Weights of a small GPT-style language model, trained from scratch on English Wikipedia: width 576, 8265 steps.
MLP neurons of a small language model. Each row is named by its layer, matrix (down: output weights) and neuron, and shows model dimensions 256-383. Each number is 200 + 20 x the weight over its row's rms, rounded and kept within 0 to 999. A neuron's up and down rows have the sign that makes its largest values positive.
A block is one neuron, or neurons of one layer that tend to fire together. After each block is what it responds to, as a language model described it from the Wikipedia text at the highest values.

L5.down380,215,216,172,194,235,215,193,226,199,193,211,210,211,170,202,194,191,160,209,169,179,224,199,202,224,178,185,205,179,181,199,166,176,227,204,181,214,202,195,221,181,177,204,192,209,190,201,182,196,192,184,213,182,198,176,218,175,201,163,213,196,223,190,187,224,208,182,201,224,156,231,191,198,202,199,205,205,175,205,187,229,193,185,199,194,200,207,218,196,207,185,184,186,183,194,277,231,205,198,208,226,218,198,225,190,206,174,134,212,214,201,185,209,183,223,195,159,221,188,200,237,220,202,163,209,188,223,192
L5.down677,187,168,186,218,182,213,231,205,200,220,183,176,191,200,198,187,217,167,165,192,202,205,198,205,230,173,160,152,165,226,185,182,189,182,169,192,208,178,191,222,184,178,193,257,216,171,224,220,193,171,192,172,183,209,224,207,224,195,212,218,182,211,160,182,203,185,210,176,210,184,221,197,196,245,185,180,203,191,151,196,173,214,186,186,214,222,195,205,162,192,175,212,205,188,229,221,208,177,184,216,209,197,192,184,149,205,204,219,189,197,203,213,218,216,184,243,218,213,210,188,191,198,194,201,199,241,198,216
L5.down1073,210,218,196,171,183,214,219,221,207,206,169,219,170,218,200,189,238,214,216,232,184,195,196,201,226,186,218,215,224,195,206,177,184,205,228,196,200,162,180,221,193,176,174,206,228,211,206,228,211,185,208,183,225,213,224,197,199,213,250,209,201,176,193,205,205,182,187,188,182,189,212,172,187,182,219,197,202,221,182,184,191,229,164,176,232,178,180,212,205,196,211,223,208,181,200,225,177,215,192,212,201,178,181,206,228,226,232,208,191,220,187,212,200,151,182,208,201,191,171,218,174,203,209,206,179,193,180,194
L5.down1084,179,191,174,211,182,189,197,182,180,211,233,248,199,199,189,200,191,233,194,239,195,190,211,178,222,211,225,204,233,195,168,201,192,198,211,218,180,173,215,183,180,188,203,176,189,229,171,212,231,209,201,173,216,195,210,204,171,216,223,201,212,200,206,175,207,184,182,192,196,219,189,241,178,197,206,174,187,204,191,204,247,232,207,204,175,225,202,182,204,183,197,189,220,188,197,221,163,188,205,213,176,230,173,213,200,208,227,173,224,241,186,193,203,214,231,185,202,208,241,201,163,187,191,203,197,174,192,197
Responds to: Word start after punctuation. Opening fragments of words fused to preceding punctuation, mostly "St" after heading equals signs, quotes or parentheses (===St, "st, (St), plus table-cell numbers.

L3.down25,213,200,175,224,184,205,210,224,219,228,200,191,194,218,198,216,175,195,187,201,220,191,202,205,235,233,202,179,181,195,226,192,203,226,217,212,196,190,207,170,201,219,195,185,215,179,203,233,202,205,208,219,223,197,205,197,229,181,176,163,198,184,196,230,199,209,191,212,190,209,204,220,146,180,176,203,206,180,187,203,218,202,182,216,204,209,194,182,176,214,202,188,217,192,220,215,199,215,208,190,215,192,188,201,194,207,206,211,195,223,210,198,201,158,197,149,205,190,197,201,209,218,180,200,190,179,181,188
L3.down79,205,169,215,195,164,203,194,189,194,192,216,267,223,203,211,214,206,203,210,186,224,214,187,207,198,232,191,206,190,222,157,196,215,228,191,185,178,197,192,181,227,223,208,180,195,206,224,174,200,207,227,171,209,207,196,196,227,185,212,207,193,238,194,208,230,188,187,212,182,203,198,191,220,154,195,188,190,233,209,187,175,227,176,212,197,207,188,195,191,182,225,216,188,208,217,174,216,201,206,208,205,207,170,192,184,177,188,214,181,218,167,182,198,190,196,191,190,222,195,201,205,218,182,180,177,183,187,230
L3.down216,211,176,200,224,176,186,188,179,196,185,164,193,235,193,180,231,195,209,185,192,196,199,183,243,232,171,191,180,203,198,185,211,168,220,203,195,217,198,215,198,177,228,168,210,188,254,186,193,200,153,162,194,228,243,205,192,239,177,233,206,210,244,200,203,220,178,195,179,188,201,212,168,197,209,210,195,195,207,221,215,205,226,213,250,210,196,199,207,183,175,220,211,186,214,207,162,202,180,180,210,171,160,177,187,186,221,175,215,193,186,212,193,194,189,191,128,225,221,222,203,147,238,225,207,221,201,189,240
L3.down239,215,188,195,197,183,194,169,209,180,150,184,223,198,193,166,235,190,170,176,199,203,196,202,181,197,192,168,201,197,201,151,185,201,222,187,171,224,191,184,210,205,228,227,231,229,226,197,199,212,162,198,222,230,204,201,203,220,176,238,148,214,176,182,230,177,193,187,197,200,201,204,188,199,176,181,176,205,186,195,236,176,204,221,193,204,214,210,183,198,184,225,211,210,220,152,196,211,173,193,197,203,182,198,216,203,178,211,230,209,205,224,208,192,209,168,234,222,214,183,222,179,207,244,184,212,231,206,200
L3.down541,170,223,204,225,226,199,180,205,216,203,196,218,169,209,206,210,176,192,213,206,190,203,176,217,226,208,176,212,215,173,219,196,217,218,190,211,173,184,209,216,179,173,213,185,206,164,185,167,192,221,234,220,207,189,185,219,209,211,216,181,226,202,184,180,152,212,161,196,245,206,160,197,197,189,214,235,242,174,189,172,255,191,187,190,181,230,205,207,157,206,205,160,185,193,175,190,219,192,204,180,187,217,203,192,174,199,214,200,205,194,196,202,188,149,205,194,200,209,203,209,168,229,211,200,184,207,210,181
L3.down926,229,160,133,196,206,175,200,183,197,197,202,219,211,208,198,209,233,233,198,214,224,226,203,190,201,184,201,187,207,174,169,188,172,232,196,202,192,207,189,202,195,173,187,223,185,203,176,200,186,214,182,190,183,187,202,228,203,202,183,204,220,233,204,198,216,200,183,183,210,244,210,171,179,201,219,202,233,195,164,186,210,216,197,193,187,209,221,172,204,225,198,189,210,204,191,226,201,164,204,182,183,208,181,207,210,196,222,209,196,188,214,183,224,141,205,191,190,179,190,212,161,209,204,211,197,201,177,216
L3.down1025,171,214,182,199,180,202,193,152,191,203,196,202,200,196,190,200,218,202,217,250,202,220,185,180,177,184,196,207,172,208,207,226,235,167,199,199,195,195,201,230,197,202,213,208,247,212,207,282,187,188,228,201,198,188,200,207,215,163,214,193,212,218,210,216,177,241,217,240,235,206,205,189,157,196,211,194,226,186,208,220,221,191,170,203,174,158,217,226,174,158,217,204,185,221,184,211,221,242,214,195,192,204,203,212,186,198,224,206,211,194,224,209,238,199,187,201,205,226,193,200,193,210,210,225,189,198,207,195
L3.down1147,189,196,198,224,163,183,211,190,215,169,189,186,219,184,206,191,221,187,221,213,208,216,184,222,236,204,187,213,207,215,177,180,197,201,203,172,178,246,225,224,187,180,224,201,238,203,195,215,218,200,209,197,228,209,191,215,209,192,200,159,175,237,180,173,213,243,215,203,183,199,199,193,205,191,217,197,216,199,177,231,184,184,196,188,205,190,160,193,220,217,200,195,181,224,210,173,212,203,229,201,221,210,204,180,194,232,214,174,194,228,199,239,188,205,172,171,207,228,182,181,210,197,231,188,162,208,225,184
Responds to: Table cell separators and date numbers. Pipe separators ending a cell of names or scores in sports and election tables, plus numbers in dates and vote counts, like "June 13," and "25,".

L3.down36,199,191,198,182,162,183,218,170,219,183,219,168,204,198,213,220,228,212,213,216,208,183,229,202,179,165,195,195,235,248,203,201,221,181,207,215,234,195,220,234,186,188,231,227,203,176,196,225,219,210,195,183,195,195,217,220,211,230,171,211,162,225,202,192,184,179,186,227,214,213,194,182,233,211,204,196,203,143,218,207,172,220,199,221,210,177,226,207,200,199,205,227,175,184,182,202,173,222,188,226,204,202,201,240,198,182,216,180,211,190,215,190,217,239,182,225,211,187,170,195,186,220,192,186,196,202,183,211
L3.down448,224,190,235,224,204,230,196,240,221,200,206,210,219,231,182,203,199,192,191,215,197,192,183,195,191,204,181,189,181,215,221,234,182,203,246,202,191,199,206,187,187,184,219,207,218,208,179,212,207,183,225,191,245,202,212,186,215,218,213,185,207,198,181,196,210,157,204,227,167,163,204,231,176,210,208,206,235,217,221,177,192,180,159,200,189,200,209,209,229,213,207,207,218,196,178,202,219,175,220,222,199,195,203,203,223,205,204,241,184,199,173,202,209,178,162,164,191,197,180,222,225,207,224,219,214,168,186,207
L3.down610,219,211,187,188,208,213,192,217,217,198,171,206,196,215,184,200,209,182,235,209,215,218,224,171,184,187,213,182,206,196,175,190,184,223,242,213,179,221,210,229,195,184,249,188,193,215,168,200,209,210,246,184,211,192,207,219,194,197,215,197,194,204,178,158,174,235,187,217,200,200,210,198,161,217,193,208,190,198,212,201,184,227,153,164,208,180,193,205,194,184,225,186,211,233,154,261,215,243,220,192,206,193,169,195,245,194,237,196,181,193,196,197,175,204,195,201,187,225,193,180,135,167,248,205,177,188,203,217
L3.down861,194,212,207,180,156,221,183,195,206,216,201,229,190,217,199,205,173,177,213,197,207,235,181,189,227,199,171,211,215,219,224,191,211,228,192,231,220,145,213,178,194,195,229,200,200,195,229,206,227,233,240,196,212,193,166,194,244,199,212,217,217,180,191,209,187,192,222,164,220,191,158,211,195,166,196,188,182,182,193,207,208,203,144,192,202,244,216,192,221,198,197,229,174,207,199,210,193,166,226,217,229,225,235,232,213,212,182,171,203,231,258,193,211,217,195,186,210,184,197,174,144,254,215,195,177,192,172,207
L3.down891,190,215,222,205,187,214,157,197,184,177,218,204,171,173,190,183,195,212,231,199,192,231,214,205,169,221,190,176,197,209,203,193,212,197,189,208,148,162,183,190,191,206,246,178,187,215,188,230,165,206,184,176,206,200,186,200,209,177,243,203,203,191,214,195,163,203,219,215,209,226,200,203,182,224,229,176,217,209,202,232,221,214,175,180,195,187,213,214,202,200,214,236,149,188,200,211,182,238,213,210,158,210,191,236,230,211,189,195,203,178,223,210,255,218,205,189,205,218,246,182,174,204,192,189,202,177,193,184
L3.down958,213,200,226,173,221,226,198,178,223,219,240,196,182,208,208,220,172,198,192,189,228,190,196,197,182,205,198,210,219,233,218,218,207,198,200,192,197,181,226,207,213,171,227,202,197,184,214,211,179,172,195,195,184,204,190,180,184,155,205,185,170,195,190,203,153,202,189,194,233,234,209,201,168,213,178,206,186,219,187,216,204,218,191,182,197,165,229,182,227,193,193,213,190,208,195,195,229,226,209,195,176,198,211,162,183,225,206,210,186,194,217,207,189,239,155,195,198,184,201,200,158,202,186,179,201,211,180,213
L3.down972,190,174,207,192,213,176,185,199,175,221,184,202,204,189,196,224,171,220,220,195,161,249,199,223,197,219,210,223,212,215,227,202,192,205,222,176,163,210,208,193,197,191,217,176,201,186,188,213,209,189,199,208,155,212,176,199,182,178,191,194,199,204,204,212,203,255,190,172,192,220,215,166,244,234,195,209,217,200,176,213,219,200,180,165,211,181,243,185,155,189,199,183,205,189,196,221,219,189,175,195,177,189,153,204,185,187,223,194,174,205,172,199,206,171,217,195,190,161,181,224,179,213,205,175,218,177,227,209
L3.down978,214,185,193,183,177,214,203,200,206,184,184,227,193,170,178,217,173,179,197,189,204,212,192,167,200,207,205,217,190,207,169,182,178,203,219,184,179,221,198,214,198,202,185,207,193,201,223,221,195,205,178,193,214,212,203,195,230,179,205,174,186,203,187,188,215,238,226,189,196,189,212,186,202,158,183,187,147,157,198,188,163,198,172,180,184,211,207,201,253,220,191,237,188,225,204,203,234,211,207,198,208,187,201,201,201,218,192,203,183,225,209,191,211,146,190,173,185,226,183,192,176,236,175,213,208,216,188,205
Responds to: Table cell separators. Pipe separators that close a wiki-table cell holding a list of names, e.g. player pairs, goal scorers, nominees; weaker on their/its mid-sentence.

L2.down281,165,221,166,236,226,204,184,190,197,194,171,180,215,181,184,180,180,212,229,208,199,199,196,200,173,185,211,223,183,231,212,185,198,210,204,225,186,213,254,198,217,210,245,184,206,171,215,177,196,198,172,189,186,206,234,191,215,168,246,186,210,210,226,167,209,202,221,196,178,213,196,186,207,243,218,183,204,172,230,203,210,197,209,159,207,228,206,178,206,216,211,179,184,171,204,148,252,199,221,194,218,184,171,195,193,161,205,203,191,220,209,226,226,214,201,162,214,188,188,247,164,220,196,223,203,215,185,187
L2.down298,211,211,209,209,194,230,188,209,199,235,192,207,209,205,217,231,202,181,226,190,192,176,174,180,224,215,183,213,239,194,222,190,223,216,190,216,181,214,247,210,225,196,215,203,203,194,207,226,181,183,171,203,206,175,184,218,221,197,206,180,206,218,225,202,221,228,196,183,191,219,196,193,190,205,202,202,191,188,164,200,206,188,191,207,187,213,191,184,210,220,219,210,151,196,190,178,220,191,222,216,210,174,196,197,216,187,213,189,210,232,174,269,206,164,200,190,181,207,200,213,203,228,212,183,190,182,181,218
Responds to: Cell and paragraph ends. Line breaks right after a paragraph's final sentence (before a blank line or heading), and table pipe separators closing cells of names or results.

L5.down19,184,247,236,217,147,198,159,219,190,185,223,193,197,182,197,201,187,228,223,231,216,202,188,199,225,207,231,190,202,196,210,223,204,180,226,200,213,191,185,218,207,186,224,187,182,213,235,188,191,186,181,176,187,216,196,189,176,200,243,258,198,181,220,144,202,163,228,214,154,233,218,204,207,201,224,192,218,197,208,192,212,154,204,199,192,209,215,216,192,175,183,213,180,196,186,191,206,202,171,204,186,210,173,219,225,207,190,208,204,199,212,201,205,170,194,187,205,188,187,163,189,228,192,244,174,183,182,205
L5.down100,163,173,184,202,160,222,209,197,221,222,244,221,191,230,213,192,190,202,190,199,212,217,171,167,216,197,218,204,226,209,224,191,157,199,198,183,199,196,167,228,203,210,219,175,201,183,226,256,208,173,160,214,193,190,232,181,188,184,193,195,158,201,181,209,250,194,196,225,199,208,233,219,206,210,207,180,162,251,206,161,178,193,174,216,198,208,217,188,214,185,193,214,211,215,228,192,199,222,181,223,200,212,167,207,198,174,180,203,195,234,186,224,205,185,228,183,196,199,175,204,160,206,200,206,211,197,186,188
L5.down738,228,201,176,212,238,245,153,199,199,202,167,190,211,200,192,205,215,199,242,228,178,168,247,180,219,207,234,195,193,194,226,171,224,190,205,181,219,177,220,179,220,188,209,198,225,227,199,203,167,187,211,199,187,191,198,191,206,199,216,165,183,185,207,172,221,177,214,219,173,185,221,212,214,241,195,192,187,192,208,206,184,197,222,178,227,189,213,217,186,195,228,228,170,215,184,228,209,197,166,155,199,189,208,192,219,173,255,206,195,205,214,159,218,182,178,206,197,226,254,208,208,217,175,184,164,200,216,211
L5.down875,179,191,225,201,168,205,162,201,191,195,214,172,216,196,187,198,212,206,228,255,228,235,207,219,196,184,216,188,162,229,173,201,212,156,209,172,183,220,190,195,213,191,218,178,172,219,198,217,194,189,177,186,178,192,209,178,171,181,184,259,211,166,189,202,173,181,239,193,190,233,170,180,207,193,190,211,202,182,223,183,217,161,189,202,211,185,228,218,208,190,205,192,165,181,208,177,209,223,231,178,186,206,150,222,226,199,205,211,192,208,217,215,210,208,204,200,246,154,200,169,157,230,184,208,174,216,205,199
Responds to: Table cell separators. The pipe | that closes a cell in Wikipedia tables, especially after long lists of names or items; occasionally semicolons ending list items.

L2.down342,213,184,173,187,200,218,213,219,198,240,218,193,213,208,189,185,176,194,230,180,193,204,192,192,244,184,183,228,187,194,204,157,188,200,220,218,184,238,227,191,188,176,166,207,204,213,203,241,183,196,196,212,205,180,235,195,197,199,228,173,187,180,215,197,211,236,193,243,191,225,228,206,211,212,228,218,195,181,204,210,221,197,201,197,183,179,191,223,200,210,231,186,185,229,169,179,193,218,218,184,223,198,193,216,181,223,225,193,204,216,200,235,213,161,190,197,196,235,172,235,182,206,186,195,204,204,202,210
L2.down597,230,207,149,190,205,231,221,230,220,218,220,178,215,180,211,183,198,184,199,172,226,190,196,189,240,198,155,220,199,217,180,155,180,194,200,213,186,236,197,213,209,170,182,197,204,177,176,187,181,225,171,216,199,182,211,193,178,214,228,162,199,216,200,206,232,227,198,231,218,218,206,191,199,205,202,216,181,194,212,206,212,186,193,201,170,205,201,210,211,212,223,226,171,219,198,188,164,201,208,178,251,203,180,228,183,214,228,194,196,212,200,243,208,175,195,178,198,230,202,203,171,218,213,215,197,200,199,208
Responds to: Table cell boundaries. Pipe separators ending a table cell of names or entries in sports and results tables, as in "Stosur |"; also "the" right after "in".

L5.down55,210,225,181,190,212,205,168,190,186,193,231,178,196,177,220,224,223,210,186,189,178,239,156,190,214,197,214,204,208,178,222,198,191,191,208,184,202,203,225,208,181,223,238,161,218,208,219,212,167,153,226,184,198,187,197,180,206,184,180,225,189,246,199,154,204,196,188,220,210,176,188,191,233,238,168,181,217,218,205,192,167,200,182,202,217,198,188,193,150,242,213,201,193,157,204,168,197,234,204,197,204,198,184,229,189,185,186,202,181,189,168,218,205,192,211,205,204,177,184,237,192,202,193,194,180,206,175,188
L5.down140,223,227,219,183,197,217,197,197,230,218,253,207,196,190,209,208,227,203,265,181,195,190,211,180,203,197,245,201,251,231,258,150,183,226,241,216,188,195,213,225,196,199,192,194,217,199,188,230,205,220,122,203,255,162,210,211,212,197,213,215,199,203,166,167,196,208,204,187,171,184,218,185,180,184,172,204,189,199,235,188,211,180,181,210,183,196,192,195,201,201,196,223,214,212,211,224,195,212,209,209,208,198,199,242,196,197,178,212,201,203,181,201,196,210,212,185,176,178,177,194,204,210,190,201,196,181,208,184
L5.down314,205,180,222,178,248,169,200,214,196,209,203,209,186,241,217,186,203,199,183,174,171,263,238,178,158,197,215,198,214,181,200,208,213,213,182,214,220,204,230,207,225,216,189,221,193,210,182,186,197,186,215,184,214,193,205,187,193,180,175,180,203,206,178,199,187,208,197,195,205,220,194,174,199,224,184,201,214,221,183,210,200,186,216,194,198,190,221,224,225,215,176,191,191,180,209,234,188,200,212,221,182,210,189,195,217,200,220,176,207,196,195,186,215,176,217,199,205,172,178,226,204,198,225,204,206,197,237,207
L5.down680,219,207,228,207,167,184,196,211,211,200,208,175,221,197,193,222,232,213,202,247,193,236,245,214,173,184,186,190,233,198,166,211,206,162,210,182,196,217,220,211,210,178,202,196,185,228,209,216,180,205,189,162,186,200,184,178,200,196,203,242,212,212,201,183,209,184,237,187,196,205,180,191,188,200,186,178,177,193,195,225,195,172,220,216,209,210,189,209,228,245,199,231,191,160,178,195,172,185,230,210,171,206,205,241,232,186,171,226,174,192,237,208,209,230,199,199,233,191,192,200,188,211,184,197,215,185,183,182
Responds to: Segment-end boundary tokens. Newlines ending paragraphs after a final period, closing table-cell pipes at row ends, and heading-closing === or ). marks.

L2.down539,212,207,213,201,201,235,210,190,209,225,190,189,173,165,190,200,177,188,209,203,202,163,208,222,168,177,185,207,217,170,184,209,200,210,213,212,202,206,225,204,187,171,190,215,216,204,183,159,211,173,198,187,210,197,179,205,184,200,205,179,193,213,180,184,198,209,193,167,192,194,236,191,210,208,188,222,194,217,219,195,223,207,195,232,217,213,220,191,191,188,202,214,217,170,226,190,202,177,208,229,214,207,199,198,220,197,174,188,191,211,180,186,181,161,220,201,180,197,217,191,205,193,201,213,212,216,208,206
L2.down1121,186,210,186,204,173,191,185,167,175,197,181,209,189,205,202,180,205,190,246,196,203,202,226,199,171,240,183,206,228,207,212,227,196,197,226,196,182,145,209,194,184,175,182,209,199,217,216,211,228,146,189,202,184,214,246,205,188,222,192,174,215,187,215,190,224,191,188,209,207,182,183,185,196,190,220,187,197,217,192,238,183,252,206,182,219,222,219,177,183,212,174,236,190,188,189,192,208,213,156,186,191,184,222,170,184,244,207,207,195,253,210,217,210,195,227,190,189,197,200,224,208,192,204,215,218,204,219,222
Responds to: St./New/San name starts. First tokens of multiword proper names, especially St. saints and place names like St. Petersburg, New York, San Blas, plus some word-initial fragments like st-, pres-, educ-.